Weights of a small GPT-style language model, trained from scratch on English Wikipedia.
Size: width 384, 12 heads of 32, MLP 1536 squared ReLU, 15.7M parameters.
Architecture: no biases in attention or MLP, normalized queries and keys, capped logits.
Training: a variant of Adam for these matrices, 6645 steps.
MLP neurons of a small language model. Each row is named by its layer, matrix (up: input weights) and neuron, and shows model dimensions 288-383. Each number is 200 + 30 x the weight over its row's rms, rounded and kept within 0 to 999.
After each neuron's rows, "fires on" lists the tokens most often at its 100 highest values on Wikipedia text that the model never trained on.

L5.up626,240,207,201,197,220,149,229,198,208,197,141,166,221,200,213,205,171,198,185,191,186,204,157,280,190,165,190,199,213,205,251,232,140,206,230,238,166,178,197,160,186,236,193,213,181,193,204,193,167,220,196,199,195,146,201,160,167,184,151,207,274,165,217,264,194,152,202,234,237,190,205,182,236,200,265,247,230,190,208,150,203,230,194,230,193,166,146,185,153,207,184,200,249,125,234,188
fires on: " An", " As", " Bur", "n"

L5.up1484,199,249,185,164,189,288,208,181,150,185,193,224,159,199,230,220,190,190,160,209,186,203,177,166,196,200,198,225,207,197,182,188,239,139,227,173,231,245,195,204,195,191,221,200,212,223,261,201,197,225,226,196,217,195,207,163,245,225,230,223,207,214,239,220,156,216,197,242,135,202,190,207,211,232,259,168,250,207,234,145,229,200,206,169,199,212,217,188,167,208,143,190,178,111,181,201
fires on: "ri", "hi", "i", "ni", "u", "b"

L5.up318,200,218,132,161,216,200,231,173,212,207,177,228,205,239,225,187,191,177,180,174,179,243,197,192,131,222,169,250,210,193,183,212,179,178,225,195,193,202,213,173,186,192,145,226,211,193,230,239,215,210,183,209,217,230,210,191,218,262,203,194,207,202,220,209,114,166,197,216,218,181,162,160,176,218,179,199,194,182,184,197,211,176,208,217,142,261,221,185,179,190,229,231,244,198,144,150
fires on: ".", ":", "-"

L5.up202,193,167,202,150,215,227,206,193,219,109,211,220,177,193,162,234,204,170,201,191,165,174,183,193,196,201,218,253,192,186,194,176,117,218,148,203,203,218,167,190,238,184,227,177,178,205,241,212,214,185,191,164,220,184,220,201,201,188,194,153,204,258,236,196,179,202,200,209,173,189,184,178,202,202,277,181,180,224,234,193,226,240,184,199,207,197,196,161,228,185,212,238,177,169,238,220
fires on: " Hu", "n", "l", " May", "v", "j"

L5.up1514,186,214,209,175,225,222,214,186,282,204,212,233,203,248,229,219,193,198,194,180,244,247,204,191,172,202,181,249,199,191,204,180,112,150,232,153,189,230,208,186,243,236,201,215,215,217,182,224,186,214,136,133,298,170,206,190,224,220,191,232,176,210,164,212,176,212,183,190,192,205,202,201,184,143,172,203,213,186,199,202,174,221,218,181,150,212,143,179,199,258,213,217,189,122,188,195
fires on: "/", ",", "E", "W", "B", "^{2}"

L5.up380,193,193,197,184,209,172,189,228,238,202,223,216,245,189,154,213,213,157,153,191,199,216,194,245,136,191,166,257,224,189,143,204,125,172,228,226,172,209,235,158,170,183,147,203,175,234,170,200,239,190,221,221,235,168,211,212,179,197,219,196,181,190,193,208,183,207,180,210,160,202,186,176,227,197,193,185,218,243,196,208,182,232,227,198,156,179,193,201,151,195,238,183,171,229,187,227
fires on: ",", "o", " and", "i", "e", " to"

L5.up665,200,177,197,196,130,190,212,207,267,154,183,155,152,196,197,264,285,178,214,180,217,206,230,210,167,202,177,182,214,167,173,247,185,221,202,183,219,215,181,171,162,213,131,197,233,285,203,213,210,234,226,168,164,218,251,217,192,254,216,226,195,277,225,208,188,194,263,238,196,180,195,196,216,210,214,175,182,164,236,163,125,222,199,230,121,180,231,197,220,230,165,252,177,164,223,181
fires on: "y", "ow", "ty", "ff", "un"

L5.up1192,196,270,162,197,208,236,168,157,212,225,214,210,184,214,151,204,233,161,192,173,197,261,213,216,188,191,196,226,194,181,207,215,162,187,192,242,242,207,233,182,190,235,184,195,164,230,243,233,206,229,175,220,218,202,169,192,220,187,239,212,190,257,200,242,179,252,160,199,177,180,169,200,216,144,178,270,207,134,198,159,200,259,201,211,185,178,205,191,205,168,209,263,200,201,200,160
fires on: "us", "un", "al", "ț", "ș"

L5.up44,225,272,205,204,182,145,216,237,201,181,244,171,182,195,165,148,194,179,194,218,183,202,215,177,206,178,213,177,181,201,210,210,154,154,163,188,174,181,239,172,185,192,260,234,175,175,224,236,251,243,165,196,192,242,230,157,181,196,207,184,228,144,189,290,182,158,211,231,228,176,210,167,211,148,213,249,224,198,184,187,130,223,219,209,204,178,124,190,195,214,187,217,186,133,250,193
fires on: "li", " Li", "ra"

L5.up499,202,241,220,179,197,175,221,183,172,171,162,187,210,210,231,174,204,257,190,200,154,184,115,212,207,167,163,190,247,132,205,161,195,213,169,212,217,206,187,187,194,163,191,257,201,226,202,186,202,159,174,142,189,238,245,223,257,228,221,186,201,144,211,247,162,151,228,193,171,159,165,142,233,181,258,193,221,188,255,208,226,216,193,186,190,244,197,218,179,177,158,188,250,171,179,256
fires on: "\"", ":", " well", "”", ")"

L5.up1088,168,224,226,143,168,187,165,177,251,209,133,226,180,198,177,207,208,233,119,174,200,199,166,224,174,200,147,187,237,196,171,220,204,161,199,239,215,211,206,157,177,172,166,231,186,243,167,187,241,189,184,161,183,172,221,224,224,196,182,189,183,204,181,178,187,172,212,227,204,230,198,219,221,194,204,215,209,215,266,187,191,221,153,201,190,230,167,178,209,231,123,236,250,152,192,193
fires on: " |", ":", ".", "S", "ke", "\""

L5.up933,252,226,187,180,172,237,130,195,208,173,170,200,177,190,237,223,206,199,152,207,229,200,176,212,205,180,210,194,212,117,236,231,150,274,219,179,201,158,203,195,195,217,225,183,178,211,224,193,198,186,208,160,224,181,154,141,182,207,245,196,203,193,219,201,188,213,201,216,193,158,222,203,230,187,177,242,158,240,270,169,124,219,203,217,195,200,176,194,218,185,208,212,168,213,274,160
fires on: "me", "ma", "b", "y", "ship", "po"

L5.up742,253,167,200,138,203,198,216,221,227,196,220,210,208,147,197,195,220,193,200,206,198,168,200,222,178,197,203,205,208,188,218,193,173,216,206,293,156,191,239,174,168,193,204,180,133,205,185,254,192,197,181,173,273,176,197,163,204,268,221,163,183,199,235,231,174,189,211,215,145,158,189,150,194,176,212,221,217,152,197,228,230,234,213,162,130,187,199,245,131,181,170,211,217,176,210,225
fires on: " 19", " 5", " 4", " 3", " 2", " 6"

L5.up1465,175,187,191,126,150,214,210,192,208,191,236,190,207,218,167,177,190,192,173,217,207,170,232,201,205,174,188,218,217,206,196,211,166,204,188,188,194,224,250,151,203,207,211,209,216,182,164,214,180,249,223,188,185,192,206,154,178,188,236,151,234,221,239,237,128,235,252,263,199,192,209,164,249,170,168,180,180,197,142,192,196,228,184,272,216,238,178,221,209,205,236,193,253,124,220,227
fires on: "\n", "=", ","

L5.up1500,205,240,210,154,185,191,182,204,191,209,160,259,136,201,179,176,184,210,176,132,185,171,210,236,242,210,201,265,199,187,176,189,241,204,165,193,140,204,201,216,256,193,227,163,178,223,209,196,205,230,173,206,258,202,187,212,194,220,203,185,186,193,252,236,187,184,203,183,183,210,160,183,193,217,205,179,242,217,204,162,212,211,136,203,203,257,207,235,214,221,231,190,145,166,188,282
fires on: "–", "&", "-", "T", "i", "ni"

L5.up280,228,186,205,164,212,251,191,246,195,201,228,219,187,166,223,210,146,195,210,167,245,208,156,213,171,234,167,191,222,222,194,194,227,186,225,237,144,229,200,207,194,179,206,195,178,170,176,187,158,191,206,228,194,225,232,171,202,257,199,226,204,245,213,179,169,212,203,232,233,186,212,181,201,252,139,167,199,180,212,179,201,195,206,182,170,221,221,209,174,199,200,252,178,157,155,166
fires on: "se", "av", "ve", "tri", "ish"

L5.up117,170,204,211,179,177,203,159,208,236,207,219,225,155,187,200,188,210,176,206,212,149,155,196,218,207,143,213,189,187,201,226,152,167,225,186,215,201,177,191,194,175,193,200,169,265,191,170,233,199,184,158,190,219,170,174,219,160,207,188,209,229,198,211,276,186,208,194,203,195,157,138,181,190,126,189,191,256,235,209,183,152,187,215,209,194,231,166,193,200,205,216,232,185,154,244,170
fires on: "man", "ten", "or", "t", "pen", "ive"

L5.up1164,236,246,193,187,186,245,176,226,199,212,166,195,227,198,180,250,138,212,158,121,210,211,189,164,194,153,195,277,221,220,195,214,199,142,183,240,204,174,245,176,208,191,200,186,146,186,165,216,233,257,176,216,191,209,211,194,202,217,237,163,225,196,229,255,175,147,196,185,130,202,208,193,158,197,208,218,248,220,181,212,194,205,202,166,159,208,170,167,142,238,192,200,192,154,205,198
fires on: "=", ",", " the", "st", "est", " |"

L5.up469,221,197,225,156,202,186,162,218,209,223,180,205,181,225,220,192,197,196,195,200,174,150,230,209,217,204,252,203,201,208,172,223,193,224,193,216,121,215,207,205,232,192,184,192,173,176,168,195,198,203,181,187,240,146,192,260,206,207,225,215,258,196,236,262,198,211,223,163,173,227,218,169,246,192,170,211,204,223,178,144,179,212,202,169,143,202,174,147,174,213,220,182,207,128,226,238
fires on: "al", "or", "ge", "ad", "com", "li"

L5.up546,207,250,170,163,220,219,237,219,227,232,206,201,181,151,176,197,241,214,214,219,211,216,217,213,157,220,177,233,199,187,200,260,138,191,248,177,203,177,245,177,207,206,199,243,141,211,231,187,229,266,163,196,235,208,190,228,212,220,238,191,209,204,200,195,172,180,220,205,174,240,135,191,182,171,175,232,187,140,171,195,220,176,194,137,158,239,230,252,162,199,197,242,179,216,219,164
fires on: "s", "ar", "1", "2", "c", "k"

L5.up166,227,176,186,207,163,206,134,168,226,219,139,219,220,216,225,201,237,225,164,204,215,140,170,237,200,220,227,217,200,207,200,285,202,219,225,216,177,174,208,236,186,181,181,166,215,216,220,199,238,240,153,154,243,222,190,210,197,192,186,161,240,159,257,214,182,192,176,203,194,183,162,181,212,133,209,164,208,208,219,198,235,197,175,203,165,229,182,224,195,172,197,209,188,238,243,209
fires on: "end", "st", "t", "est", "ter", "ef"

L5.up347,238,176,204,186,218,214,217,227,199,182,146,233,216,240,227,157,238,273,177,199,159,194,175,252,190,234,211,229,231,210,204,190,179,240,204,211,173,203,213,163,157,213,185,183,161,172,209,213,189,202,186,165,215,144,196,160,183,224,214,189,226,157,185,213,182,219,217,217,168,206,190,186,211,227,152,216,225,190,210,219,194,201,192,197,113,218,239,162,226,189,184,192,250,141,202,160
fires on: "or", "qua", "ci", "li", "y", " the"

L5.up180,248,182,167,199,256,264,201,179,177,147,245,169,195,207,227,241,211,241,208,175,186,208,188,232,175,204,177,204,208,231,194,168,184,222,186,212,116,199,198,187,170,237,154,224,150,211,172,173,171,192,208,189,189,160,210,168,167,209,165,195,198,179,222,239,182,220,202,168,232,210,171,179,190,185,168,192,224,176,230,167,241,259,170,207,176,249,167,141,179,169,220,230,280,192,197,260
fires on: " I", "u", "ra", "ge", "I"

L5.up630,173,200,166,198,142,162,233,158,222,189,187,148,184,217,167,231,227,202,169,160,180,154,182,151,209,170,221,242,263,212,220,246,205,175,173,169,204,188,229,192,229,248,233,203,235,252,231,228,214,192,160,166,208,217,196,186,148,250,206,190,279,245,258,220,145,209,186,207,189,191,159,156,187,157,245,165,192,211,202,160,187,173,159,187,190,197,162,158,212,181,227,196,170,186,159,209
fires on: " inter", "ub", "est", "op"

L5.up375,182,256,189,137,151,196,162,232,198,233,131,207,222,180,213,206,193,178,219,230,161,173,191,228,205,202,183,194,151,215,203,221,166,218,168,195,199,197,200,212,206,205,211,218,130,204,228,177,278,216,199,217,216,214,204,175,265,181,196,188,202,194,192,250,180,236,196,162,144,188,219,188,191,148,156,245,223,228,216,175,202,260,146,190,149,232,215,224,167,195,174,249,225,192,190,161
fires on: "il", "al", "vol", "it", "ran", "r"

L5.up1125,195,233,199,232,203,218,168,218,238,163,202,188,182,174,166,166,232,165,153,198,177,240,167,228,185,190,186,254,197,143,182,209,223,153,237,254,193,179,182,127,155,245,151,218,230,246,195,156,244,232,169,186,197,181,194,252,192,181,209,169,176,210,226,203,200,207,259,182,223,252,179,200,183,200,235,231,237,184,211,191,155,250,210,216,213,234,207,160,181,220,150,226,193,133,213,219
fires on: "f", "fe", "ite", "o", "ong", "l"

L5.up7,180,239,177,223,239,218,236,156,200,175,168,205,214,181,130,254,205,166,229,221,225,210,167,233,130,198,195,231,205,217,149,216,202,240,184,217,236,168,232,187,174,180,178,192,131,195,139,172,174,256,159,199,221,237,192,236,229,191,222,186,213,157,176,188,176,211,243,201,193,164,168,200,214,197,154,238,205,177,214,167,152,223,188,269,174,219,237,219,153,231,177,233,225,236,279,186
fires on: "ar", "in", "s", "at"

L5.up1404,178,229,164,80,159,214,177,197,207,154,217,151,215,208,236,247,186,207,201,155,195,163,201,238,194,210,152,174,263,182,150,174,127,170,250,210,145,219,197,208,246,173,201,246,178,226,185,218,175,192,216,160,158,193,179,173,200,202,222,222,243,157,211,181,193,235,258,186,241,183,210,193,235,190,210,257,240,219,201,186,160,234,186,198,180,180,188,164,196,222,153,180,204,215,268,177
fires on: "s", "n", "e", "a", "at", "ec"

L5.up1284,193,202,149,189,246,217,192,208,237,165,174,221,176,179,190,195,271,206,216,178,190,217,145,258,235,211,204,203,246,166,144,198,193,227,161,241,205,156,189,188,197,217,244,227,202,218,245,182,253,272,156,183,181,148,267,172,157,189,187,216,220,185,202,190,167,149,212,167,156,170,208,174,202,186,195,235,215,148,261,151,171,192,213,210,158,187,201,259,169,202,172,246,171,182,189,190
fires on: "f", " f", " her", " known", " his"

L5.up729,242,197,185,167,225,253,233,195,165,203,219,205,235,161,160,257,221,233,126,185,205,190,201,183,131,165,141,285,218,237,211,185,189,160,155,221,195,223,277,206,210,175,137,204,189,177,196,201,216,187,203,164,221,172,254,233,184,211,204,131,206,209,208,210,153,155,236,233,152,178,196,186,162,192,199,187,199,186,202,207,227,194,250,206,187,147,181,244,166,195,215,211,166,164,208,235
fires on: "=", " /", " High", "s", "→"

L5.up1435,189,211,168,165,250,201,215,201,182,162,193,274,220,170,197,232,238,202,131,199,236,246,160,218,205,220,218,245,168,203,132,181,142,222,198,169,200,204,226,206,209,201,230,231,203,174,207,194,215,205,155,139,227,203,234,152,216,177,189,189,208,226,220,225,182,175,227,183,167,197,198,178,177,184,222,222,270,198,218,188,257,233,189,136,235,187,190,190,200,212,122,216,245,142,202,221
fires on: " U", " I", "W", " O", "s", "E"

L5.up1336,177,216,201,190,189,188,180,211,174,194,180,182,195,195,212,268,289,218,171,203,224,184,183,196,170,165,240,189,246,182,188,237,201,150,178,152,171,192,216,203,203,251,208,222,186,237,211,205,263,199,245,134,169,166,214,222,146,253,213,253,249,191,230,203,175,183,253,205,221,204,148,163,240,218,245,225,223,266,272,198,199,200,177,190,153,221,213,186,193,221,166,240,189,152,226,193
fires on: "n", "s"

L5.up160,239,167,145,216,208,194,229,218,252,171,210,192,153,201,186,258,216,209,205,211,164,215,143,186,177,224,203,216,286,208,220,190,143,165,239,150,215,138,202,209,202,172,237,235,227,194,203,182,171,218,198,207,240,236,218,181,174,263,239,183,261,242,210,179,174,199,206,290,162,219,197,174,239,221,201,233,208,178,174,180,192,219,153,178,204,214,261,217,207,169,151,225,158,219,212,195
fires on: "c", "s", " P", "ig", "at"

L5.up1083,245,197,235,166,211,269,169,179,226,201,157,168,169,237,167,224,233,251,155,109,220,121,202,238,240,194,195,227,231,173,214,218,186,208,210,206,189,177,225,222,215,171,196,144,209,185,198,239,203,253,186,188,213,198,252,162,207,223,221,237,230,182,244,212,181,221,220,210,195,234,163,192,187,138,188,201,242,203,180,147,204,212,180,183,220,225,218,181,197,170,217,219,234,158,220,181
fires on: " Ad", "d", " P", " V"

L5.up1296,223,158,188,186,216,197,148,172,219,145,183,167,224,194,184,127,216,206,212,108,261,241,176,234,236,183,167,171,230,192,248,189,208,253,207,216,168,168,200,193,200,180,119,208,192,239,212,224,253,209,191,124,237,180,248,190,239,213,211,236,219,212,209,182,168,208,224,206,210,244,190,173,223,174,204,176,179,179,172,185,225,242,181,211,213,204,201,158,221,199,212,217,191,186,205,243
fires on: " It", " it", ")"

L5.up1247,239,236,160,215,156,183,207,214,220,218,218,227,194,235,164,229,166,193,209,166,260,200,164,244,150,223,198,205,233,208,214,199,225,199,179,169,151,221,185,210,224,166,208,183,169,261,101,174,200,190,183,247,163,218,239,228,179,234,230,187,258,257,241,202,183,142,197,198,273,214,156,198,279,199,222,180,207,172,223,193,116,208,192,174,163,250,222,226,221,211,191,190,221,201,185,185
fires on: "iv", "S", "pt", "av", "ish", "e"

L5.up590,197,214,215,168,216,237,228,246,194,197,197,179,195,173,183,216,185,185,207,202,192,191,213,163,194,223,146,214,185,200,191,187,179,143,192,202,168,232,208,151,198,222,201,191,166,200,179,188,223,224,128,215,201,224,230,196,238,250,233,225,228,168,177,187,181,273,203,197,208,207,179,140,173,212,192,197,177,162,184,192,214,184,168,169,188,262,189,207,191,217,198,277,203,185,195,223
fires on: " public", "lic", "vol", "tra", "al", "ular"

L5.up1433,227,240,176,146,185,155,251,229,189,212,210,190,164,170,214,189,184,195,224,168,144,200,187,232,152,217,248,241,193,190,206,207,190,200,180,219,196,185,228,152,169,254,196,208,177,201,203,224,207,215,158,204,224,163,216,157,125,226,246,225,223,167,182,201,183,190,177,216,180,154,190,160,228,215,189,193,210,201,176,200,171,189,183,162,161,205,158,191,183,192,220,199,220,152,183,236
fires on: "t", "li", ".", "ub", "at"

L5.up1315,175,239,225,164,237,183,229,227,176,187,212,202,198,184,190,221,174,151,185,220,221,195,192,216,131,220,195,212,197,213,125,210,241,221,135,203,198,225,205,210,211,163,154,174,217,188,193,200,183,219,168,197,175,168,220,230,243,208,214,196,209,196,238,200,179,186,214,205,171,202,165,134,176,239,241,178,242,237,234,172,144,218,239,191,218,199,190,193,204,244,183,223,186,189,284,202
fires on: "s", "d", "ce", "in", "ct", "ed"

L5.up451,222,223,221,196,158,244,127,152,231,206,174,244,133,189,223,183,255,180,211,212,202,183,212,223,223,180,175,243,225,210,193,169,189,195,169,195,140,129,143,220,224,195,129,178,169,239,209,162,215,186,175,180,203,182,214,212,222,212,216,204,218,219,201,271,192,192,182,220,184,269,182,183,224,170,189,281,263,203,248,163,159,265,170,180,179,220,198,178,231,159,204,224,197,224,202,154
fires on: "al", " Val", "tic"

L5.up1269,166,176,191,173,189,213,209,224,166,205,200,226,110,183,182,170,219,225,203,192,285,211,158,174,148,196,172,189,188,191,159,216,191,165,201,225,192,205,207,175,172,190,188,230,226,226,193,224,182,218,140,230,182,216,234,204,165,237,157,207,197,223,209,203,168,196,186,282,187,188,156,172,189,184,233,146,181,153,252,167,205,187,126,194,183,234,182,207,205,191,200,230,206,200,166,203
fires on: "mo", "duc", "vol", "mit", "bu", "fer"

L5.up33,193,191,176,162,138,229,213,178,179,194,200,243,199,255,237,215,207,280,167,184,231,209,194,166,214,190,162,215,260,206,227,248,183,176,170,240,175,217,194,223,175,178,254,207,218,184,213,223,227,246,200,196,190,209,146,178,242,228,189,194,176,204,256,209,175,238,222,217,174,172,194,195,253,190,170,248,157,186,214,207,205,243,180,243,208,219,199,220,228,165,250,235,245,182,243,207
fires on: "s", "at", "x", "is", "im", " Sh"

L5.up739,185,218,224,217,149,188,177,223,209,166,201,237,178,209,153,238,187,245,221,161,237,212,208,241,202,206,180,206,225,198,240,201,132,214,244,241,203,216,204,218,205,197,156,197,190,210,219,191,191,193,219,196,232,171,174,174,198,176,208,180,242,247,221,239,199,220,197,236,240,214,216,208,231,152,198,171,222,211,180,146,222,214,218,159,217,173,201,210,269,200,237,191,243,192,228,218
fires on: " Jo", "lo", " Ca", " Cor", " Ro", " An"

L5.up147,168,188,234,227,231,219,224,216,169,192,207,186,139,197,187,152,203,162,211,237,170,233,225,204,197,147,137,222,146,229,194,181,176,159,168,245,222,214,213,175,157,247,177,194,222,190,208,192,223,238,177,236,176,216,234,201,167,219,225,177,220,190,195,213,192,187,189,187,224,173,178,172,155,196,204,183,239,234,183,155,234,194,220,203,146,181,210,209,171,191,233,225,212,146,173,226
fires on: "li", " Li", "i", "ri", "o", "um"

L5.up1283,190,208,238,132,152,162,202,180,264,177,265,243,181,225,199,247,213,231,168,176,195,150,213,213,210,183,213,201,201,172,205,260,200,152,188,157,206,242,213,176,209,212,212,212,185,200,210,214,175,202,213,165,228,213,234,221,202,245,182,184,217,147,257,180,164,179,182,215,156,180,195,178,276,212,250,163,160,176,233,177,198,203,211,191,224,203,229,156,236,218,245,193,236,193,177,192
fires on: " G", "G", "op"

L5.up1534,200,223,179,212,194,217,171,199,168,169,141,255,146,256,229,226,217,193,176,125,178,208,142,172,262,197,193,215,193,190,199,185,183,223,185,204,207,207,172,207,214,176,201,194,235,245,194,188,200,233,155,202,193,204,200,200,163,186,202,183,213,127,190,207,137,166,245,234,196,164,157,191,238,188,182,178,245,242,242,218,208,211,182,221,137,181,184,198,207,196,182,252,194,150,194,214
fires on: " f", "f", "ver", "le", "ter"

L5.up134,175,219,162,164,254,234,225,206,219,154,206,217,195,173,185,233,207,208,195,181,240,200,199,289,208,151,193,278,224,193,196,159,185,222,125,188,140,219,196,194,202,191,181,176,192,232,231,168,181,198,197,213,206,177,165,204,204,214,164,164,194,226,211,200,177,166,174,190,166,251,167,211,161,225,226,178,204,255,199,204,209,236,221,219,178,217,185,218,144,214,221,213,150,192,172,241
fires on: "i", "it", "ni", "s"

L5.up394,210,221,260,156,231,228,176,176,241,151,201,208,198,232,141,183,181,230,228,187,224,151,173,175,169,216,161,252,237,189,196,179,157,237,198,204,196,209,206,181,239,155,168,176,189,245,212,200,223,179,126,214,193,148,215,190,129,273,192,222,211,208,194,216,202,167,189,171,218,265,215,205,200,178,212,184,220,228,243,176,240,241,178,294,186,207,179,180,202,199,249,228,186,185,202,220
fires on: " /", " |", " W"

L5.up1098,195,206,219,165,185,182,219,154,245,160,179,178,188,207,156,255,195,225,224,188,199,145,220,182,152,219,128,223,235,196,241,193,208,208,129,174,209,179,204,187,180,254,193,183,182,218,123,203,219,193,204,147,209,169,227,188,195,233,188,172,216,170,215,201,172,148,187,210,235,258,210,182,214,213,184,217,154,177,188,159,206,209,170,272,179,223,239,171,226,234,230,180,251,203,240,211
fires on: " dis", " Best", "s", "d", " |", "-"

L5.up576,209,237,198,245,136,217,157,174,208,220,173,169,212,199,166,201,161,200,136,175,184,180,174,222,191,211,168,220,237,216,202,172,193,157,138,206,214,206,206,148,188,236,155,181,156,172,205,198,245,205,170,194,262,206,187,174,196,163,258,229,264,152,195,203,181,170,168,186,164,198,181,162,203,197,247,216,163,206,171,187,213,171,195,188,197,215,193,250,157,207,191,227,210,168,238,211
fires on: " public", "lic", " |", "udi", "x", "equ"

L5.up244,201,195,227,177,187,200,215,250,249,198,208,255,154,173,204,270,168,265,213,169,153,156,162,212,164,132,190,185,149,205,266,253,122,195,215,183,164,189,189,209,193,250,224,211,224,209,205,189,190,210,183,204,174,186,178,115,177,259,156,224,218,160,171,236,202,228,191,236,195,176,183,196,228,149,197,204,226,199,198,184,197,186,188,220,198,192,199,220,221,184,191,197,214,187,255,210
fires on: "ant", "r", "ult", "or", "t"

L5.up656,203,222,232,228,240,177,186,199,245,203,229,182,159,231,205,238,172,287,175,190,213,246,215,253,203,211,78,186,194,177,156,179,161,210,200,220,188,198,199,179,155,232,246,192,199,190,182,184,205,233,186,203,161,193,180,212,179,163,218,232,192,214,229,192,188,203,231,209,194,245,233,188,193,170,201,225,185,212,249,219,193,170,148,216,222,174,195,205,199,240,203,229,255,200,248,199
fires on: "s", "ic", "ton"

L5.up964,193,176,166,134,175,198,253,212,204,213,192,221,217,216,201,217,168,198,137,193,189,206,187,181,169,206,186,213,225,213,178,186,162,168,200,239,196,165,219,164,199,157,219,216,169,186,171,200,224,209,139,187,205,207,202,184,242,192,168,167,221,181,217,182,135,198,213,200,186,167,202,172,201,212,203,164,221,148,167,197,182,197,205,239,203,209,164,212,187,220,229,220,253,191,198,212
fires on: ":", "=", " a"

L5.up192,163,217,207,200,170,155,137,158,219,238,183,196,121,276,142,238,182,226,209,167,212,227,214,197,185,160,177,240,229,184,195,199,181,253,175,221,193,146,205,204,197,215,215,173,171,207,204,224,234,243,192,134,217,207,179,218,182,193,224,203,207,193,211,212,175,244,220,226,184,195,219,186,187,183,199,228,186,218,223,200,234,181,175,242,212,233,182,210,212,203,184,185,235,181,195,153
fires on: ",", "ic", "vi", " of"

L5.up484,192,192,205,221,129,201,183,164,271,199,150,223,158,164,181,231,232,191,156,192,180,208,169,182,242,164,223,213,248,195,207,255,197,131,248,171,157,188,204,223,172,172,220,214,177,228,210,203,242,233,190,192,178,238,231,213,144,267,223,169,185,209,220,195,182,211,175,198,163,180,193,190,189,168,215,192,182,158,189,183,213,178,225,190,201,206,222,247,218,192,222,229,138,176,203,203
fires on: "est", "ub", "st", "y"

L5.up883,264,173,227,177,158,200,198,188,239,112,217,257,221,216,183,182,215,197,185,136,208,234,228,208,180,175,170,277,179,193,149,197,188,210,160,246,170,185,280,139,151,162,204,188,189,197,183,213,189,181,198,189,221,196,243,196,158,246,207,168,182,166,246,196,198,148,238,211,219,246,152,183,182,188,239,193,225,177,214,181,226,251,188,210,147,177,207,153,150,234,247,193,233,208,185,231
fires on: " I", "A", " Time", " Game", "I"

L5.up658,189,221,212,216,208,241,236,196,189,172,227,221,223,201,203,236,191,180,184,215,159,253,222,223,214,202,160,250,185,172,138,201,105,137,161,221,183,239,185,110,184,259,207,233,208,226,207,194,259,149,187,160,216,198,218,224,161,190,185,244,167,200,179,248,187,198,185,165,191,191,173,183,180,176,234,202,225,230,193,207,164,229,233,236,182,186,205,177,168,178,231,282,200,160,198,186
fires on: "o", "i", "×", "u", ">", "l"

L5.up903,192,255,234,211,206,256,183,182,153,133,197,154,163,210,235,192,193,157,201,198,167,196,186,197,196,178,212,236,202,182,160,159,206,172,196,198,230,187,218,159,182,225,244,190,180,180,218,173,211,204,220,227,191,233,190,159,185,219,225,225,173,185,213,218,148,181,212,204,189,165,178,191,228,234,230,175,193,178,193,187,224,207,229,232,221,224,255,165,192,260,184,201,172,139,192,250
fires on: "ri", "hi", "e", "ni", "i"

L5.up50,223,224,209,201,206,205,124,190,189,250,205,199,221,237,216,210,189,209,175,148,206,176,190,167,220,199,204,191,216,208,227,286,220,140,152,190,215,190,161,202,258,233,165,217,216,178,207,217,229,205,198,147,206,188,209,227,171,210,245,232,189,216,244,287,184,230,215,191,186,231,187,180,232,177,174,227,293,237,207,208,163,178,170,215,203,215,200,168,206,228,184,244,267,167,177,216
fires on: " |", "ary", "al", "ive", "or", "A"